Weights of a small transformer language model: 8 layers, RMSNorm before each block.
MLP neurons of a small language model. Each row is named by its layer, matrix (down: output weights) and neuron, and shows model dimensions 32-127. Each number is 128 + 32 x the weight over its row's rms, rounded and kept within 0 to 255. Numbers have three digits each. A neuron's up and down rows have the sign that makes its largest values positive.
Before each neuron's rows, "fires before" lists the tokens most often just after its 100 highest values on Wikipedia text that the model never trained on.

fires before: "1", "\n", "\n\n", "2", "aja"
L4.down1918:070076094138104179143131148133102113140099119142105073129145126148186117055141149183151093080106043123131172098185051094147094098143135087116091138123100111077171184082126146161135164069110098158143139133133139132135101140151067154105130160115180137163141201148098164130135105132108101105

fires before: "0", " | ", "2", "1", "3", "4"
L4.down1597:119135140149110113110118103134178139103085153109172044149109066095106107178108181093106168118068125136128249077139143066131140159136086120175095065128145125210133153092075163136111141110182094086144132104118155144151162196180116077129124128157149130149129140085142132142154126133135167213

fires before: "| ", "|"
L4.down981:098165055164103079164125114070115089064144163172134128130093190185115121116161147153143108083145182159133094103127110175186138138110143142140106078112128137075146135108065101081107127136198080168068152112148096127137157135142177050119103047087105164149150155101172172117145115119225101103

fires before: "| ", "|", "2", "- ", "1"
L4.down1466:093158147152126144084174098108116123106063163137161148127163110130134163059138168150168102122122115121131083154125140076126129133116127148080123165140101147190128112070087200079121193122137137172085137132140140083124088141124063162092124095100108107123143108138154057152105107140140168095

fires before: "\n", "\n\n"
L4.down220:158166123183113092132148189136133077116114169186151085159134093115131128160081085164127109136150164122143164145128169156199114081110110137157126145049060143241130120136134109116151132128185149182150140147164074128143153181151073150122085188166128144163117138155132122145118063082128121181

fires before: "2", "1", "==="
L4.down13:076163187136138100134086162126148098116129079132139106112145134119131103172145145124100137144137131095100171087092173178077089139069169089104124059162192111129108130177112174144095141120076122146063146128128126132078079199155103042156181154068095107159109162122119181150170134143087085135

fires before: "\n\n", " The", " He"
L4.down153:159155198139089096099090133134160182112150118137150076055050149125138179164104113156143162118120150167110141106111117156038144106139138137122135133093196138126136137105145111094094153127209108107093160157159156197150140146152118051143078110129090151032089158127164110085173112150120135142

fires before: "2", "1"
L4.down1005:163164181113089101109150097177115095130152182215120127153120196158126127135139097154107108212103152085108071089109095097123150075147117113153111137122119151116090113150100112137096145122082125158082160101110100121190088166123133149091132080117154095195143226123165134123129178137154145080

fires before: "\n", "\n\n", "1"
L4.down416:152107151169177120172100157164124139155105128105157115160075112137076157118139129160091159074110139175080129117183134159183101161113124104124080115120167176076062123127099112189090109126101115153127134101138142150095159104211107159103086184154134138135133130172135105127134122112140158072

fires before: "3", "2", "1", "4", "7", "8"
L4.down907:139159148107237124146154144125179126131088119115123112098102144170118163112170199096161117177116197135096164089140163136152113202067084168121123126163141136083072178073185111095141085177198135132113136115140124131102105129103101166162134198074146115145101104111109124118130102161158161164

fires before: "\n", "\n\n", "',", "'"
L4.down1687:099162089111148190116141132111134140125097116122163092155101133136106175144174071091161142116148114114183124137050147142176156146147161131097167109184136104172156108113118133148122144085079138105142195077124132102140171115141127133073078153184074116074154124168132161107136102164086116099

fires before: "\n", "\n\n", "  -"
L4.down830:071136175170067143093084174106101102080145200110114116149175139105140062161128110167129177071100103135138149196210134109159109101113149173154110110149144097109078141158129184107142105076155107089212149176067103114108122117151173143145138131167080155133100100105140111124123140112112097111

fires before: "1", "2"
L4.down675:141214091100096125179124156170126212150095100116124164110124088194161119129101110119084102104105162141145141192177117170107119113099126119071134110144130140122199168134115160080174118097126119176136108107131087120130154149121137119059093145141123083071155193134132134094109117215107100134

fires before: " | ", "; ", " | −"
L4.down883:112059149182151111162115142098152108130152119076089134160182073089150110157101138097095071143119086115123065157121060126122172151141060116129154123074120100094134127097146092139096080135178107118141107066107138149124143152118086228134095147109192149079081093094134124128146167119104144168

fires before: ".", " | ", "4", ","
L4.down1527:176136107146155157147139120103068189122142119132162125104183136127111172084136167174166180137124103095134136141085092125213174111080111167144162121089082112168049184191089113174119146079148142135097204084114142119164141171129084122120146156110099147123152134093149168181194169139063182109

fires before: "2", "1", ", "
L4.down287:098107137194084145164107185103144102115091141094068071101177119165186139090129091111044101060084159122188065077145179093169133181141173118057131128099166140126167155134167110177126141174104106168075082141157143130119120106155074168129090121094165115135146175103161166145156151075064147138

fires before: "\n", "\n\n"
L4.down1065:156188137115138173120097130111102063181149147124103122124156107099115112163112101127098140134175113089131133164137126136157110100143125083154143118121108119123123091159152118126107135056124093129102117109093146151087122138120149107118141132153121194076076086139096127085101097123189120137

fires before: " | ", "0", " |", "\n", " | — | —"
L4.down396:083131078077104043141085136165216142154149133156129078151109136139105097083151162157168106096115073159145104100084123146087136101163126120136164069126166151134131126163166144131143154139155130116153135133111152173163116141117128076101204099126109141184124098090167117121105145153100140111

fires before: "| ", "|"
L4.down1045:149148141091138141153116116153168120114102144099127131120064090133099117143112107068075115143172165110171119131126181135119125197127104056099145057090136122150087116138154118070128076097117141135150111118198099145157082080136123176142120096107095118076168131166148137106183109147130090141

fires before: "\n", "\n\n"
L4.down632:116162175101101146131073121172132143160099122182075122151111155123160122105152145131103099149121047070089135146164086158050166120131109075140111113137181138161151137148103105139106053147161092102078135188127093127116080088100110097136158080121153185148149142097132126150153160111116120172

fires before: "1", "000", "2", "5", "6"
L4.down954:083169172098148136169121140182135126096133107127190086105102124113097147105159158144102120144126148054117180128152194132141084075167088113113109141101113100125114161156139160175123170099104085141105118077163114168159134106118131117148145116116112057100149077071152133089136093165188146128

fires before: "1", "2", ", "
L4.down1715:117106100111160154135132092154189163112135140158113114099082177147155132080122181142169068143131147106166143071119163112092160158094076095162115135108140132096078085167116161140133094050173133108106166149116144159123096169113197105099145065165094195138153082149137085132152105071127129240

fires before: " | ", "7", "2", "3", "1"
L4.down876:140144132160116137122071172119166124121130101077106130122137197141122142112124108096153151131110142187145099130143125129139187106119132090063115167150150083188102118132079083104108084151161154097143082075095180143132118131114060089151057087134128160116157116140120149129135140104204138141

fires before: "2", "1"
L4.down1837:100092086138107115101167060136098099148124123170090126102184142135153141118099054102144122094127159097101150148154138230112116102144140134165130082180112081127141105099085078137086172147119124152126140094160136123184119179087150163175109172109130157158184144067114201131114090133113155155

fires before: "\n", "\n\n"
L4.down833:128170125101103177110118153085121151143150102108145099115099102093140163112163122099158128069052193183122130128210098084121110123156144105170159113106104134097133114146153133100114148114119140212138174105155131150095109192144094110185122161123106088099122089087103155120154116129113091119

fires before: "\n", " •", "1", " Corps"
L4.down48:133088138114090134130070135165039072134156151196126134111051187138149146131132075117144151121132112159110092113127148148095127089111145126152095121143164086123125107169187126164118106093108094149084206091192099118131126136171122131129125082114187134149121121150139112162184155108143105134

fires before: "\"", "\n\n", " I"
L4.down1386:102103146112110225094081116088150090103100161091127123122081119133111136085133129159093149119122138156153125122140075151096076146101152117169080168120156141097189155108157147144108108119175137182121114104147174123136089107122139142114142141138119104099135040110159143101099120089156045112

fires before: "1", "2"
L4.down1428:109115178129143100154143061113131136123150131109144081122138111110147156121111163179121115180101126134146104137120085076110136137143107112127097144081163116158128153107147161091135139125155164091095103113141111131177124085137152064074094129094100109127109128148101170136149094149107119154

fires before: "\n", "\n\n"
L4.down1905:161165113096159120056139140162058090125128112127151117172124169131115178129113110131108162125100164113159139122140152135118105096040094127146097109124167094148086110143160105132123102139134173174172089152128119105057139153143147145086101093140170147141150130120057067086095084113149144150

fires before: " | ", ",", ".", "0"
L4.down1123:152173154158142102077142124119144130090163108108100115128102139088109127131160122145109112141149127128150112080108220146126136145146098131129117195160225193192086098172107121085077139132132152137106116095067099135144145144134154186024137150131113113095116157136206181164104078102140109141

fires before: "1", "2", "7", "6", "8", "0"
L4.down1462:132125118141141128101146189094160115141125053113168169148150119125074118142157155132134140119138179083135087154102142175080146121097127103146108137155067152108072111117136129100130106117067110151162102104115154146136148160104123126152066071089163073125125097167187119116104154199106119095